Weights of a small GPT-style language model, trained from scratch on English Wikipedia.
Size: 9 layers, width 448.
Architecture: LayerNorm before each block, rotary positions, no biases in attention or MLP, tied embeddings, normalized queries and keys.
Training: a variant of Muon for these matrices, 3545 steps.
MLP neurons of a small language model. Each row is named by its layer, matrix (down: output weights) and neuron, and shows model dimensions 144-239. Each number is 128 + 32 x the weight over its row's rms, rounded and kept within 0 to 255.
After each neuron's rows, "raises" lists the tokens whose logits its output raises most directly, leaving later layers aside.

L4.down2092 [123 132 105  49 115 146 142  95 125 161 119  64 147 150  37  89 102  69 110 139 106 142 121 161  86 168 169 112 133 133 102 100 147 157 132 132 164 120 138  85 122 150 138 109 175  76 132 120 128 122 128 153  87 119 139 134 130  94 167 151 147 152 223 118 126 175  87 127 188  72 151 119 181  70 141 110 117 110 108 133 122 124 100 151 128  94 104 112 109 137 183 143 129 141 115 140]
raises: "I ", "our ", "me ", "my ", "we "

L4.down870 [ 99 147 146 111  98 115  99 125 136 106 122 141 163 113  93 157 166 144 152 115 154  76 137  45  96 140 122 173 148 148 185  98 129 110 119  94  97  31 144 129 122 123 127 156 164 118 158 161 102 174 150  87 137  65 148 137 139 152 186 135 146 133 109 133 102 142 130 164 156 119 169 116  93 135  96 132  91 177 136 114 130 190 126 140 116  75 123 167 134 161 129 129 150 113 158 117]
raises: "er ", "ers ", "ing ", "ers", "er"

L4.down493 [158  67 111 113 163 110 149  83  87 141  95 174 193  98 160 133 142 136 175 179 122 132 118 131 104 102 115 118 190 158  64 155 108 114 117 187  97  56 105  93 120 136  70 159 193 177 205 173  97 149 161  89 105 198  68 124 118 138 146 108 100 145  81 142 109 101  84 140 154 133  97 118 129 107 188 104 145 105 181  91 125  90 163 157 178 151 107 140  79 150 169 119 126  89 110 114]
raises: "few ", "many ", "numerous ", "several ", "youngest "

L4.down327 [125 132 177 199  99 186  87 130 171 120 120 113 104 171  77 128  80 140 137 108 167 138 113  82 136 138 107  84  97 161  74 107 139 141 127  97 121 146 107  97 139 101 163 114 129 113  94 129 131 126 125 131 118 110  98 203 139 140 101 138 137 103 151 124 126  71 138 106 176 148 172  76  62 140 147 135 145 160 174 146 131 115 155 113 137 135  97 162  90 139 131 141 111 126 131  93]
raises: "April ", "September ", "October ", "June ", "November "

L4.down1446 [132  91  91 154  59 142  94 163 121 155  93 154 149 122 141 107  81 134 120 157 108  93 152 143  81 104 151 117  72  91 117  74 102 113  81 138 120 139  86 144  95 128  48 129 115 103 176 126 129 152  82 164  97 150  94 169  86 181 116  80 173 113 105 103  62 162 174 100  32  77 149 199 112 128 136 110  97 107  97 116  70 145 133 144 138 119  34 158 189 122  42 148 137 103 166 101]
raises: "that ", "why ", "where ", "whether ", "how "

L4.down1568 [ 90 166  92  95 102 125 168 127 159  98  93 135  85 131 139 100 160 106 117 128 162  95 157 160 139 130 115 132 123 127 118 117 112 138 141 143 191 141 128 130 155 117 143  89 114 148  89 181 139 174  78 119 116  97  75  98 217 121 111 193 166 166 158 153 187 183  81 152 132 134  70 170 150 187  81 134 189 135 104 150 116 106 136  72 138 142  74 109 133 148 131 162 125 135 157 113]
raises: "National ", "listing", "Grade ", "listed ", "example "

L4.down2055 [132  94 127  64 110 152 170 143 135 122 151  97 108 110 111 150 101 100 181  82 149 149 120 139 146 166 152 200 191  54 174  81 152 128 154 139 134 145 112 161 185 122 114 189 150  81 108 143 187 148 149 121 180 126 134 159 144 123 166 137  66  58 105  93 131 151 153  96 119 158 134 152 134 150 166 112 125 109 148  88 163 144 116 154 142 118  82 135 133 132 114 135 167 183 129 151]
raises: "view ", "view", "picture ", "Portrait ", "drawing "

L4.down445 [108 157 100 109  97 171 147 131 114 134  59  95 104 115 126  98 170 125 129 171 150  93 150 144 176 180 159 111 142 168  57 179 155 141 142 107 113 119 110 123 144 131 160 153 147 169  69 119  98 142 153 107 117 120 121 136 117 127 100 164 143 103 157 119 160 133 160 128 156 124 131 179 133 100 148 148 131  98 148 149  81 215 150  93 165 149 170  77 130 180 124 143  97 194 160 124]
raises: "interest ", "friends ", "friend", "association ", "fan "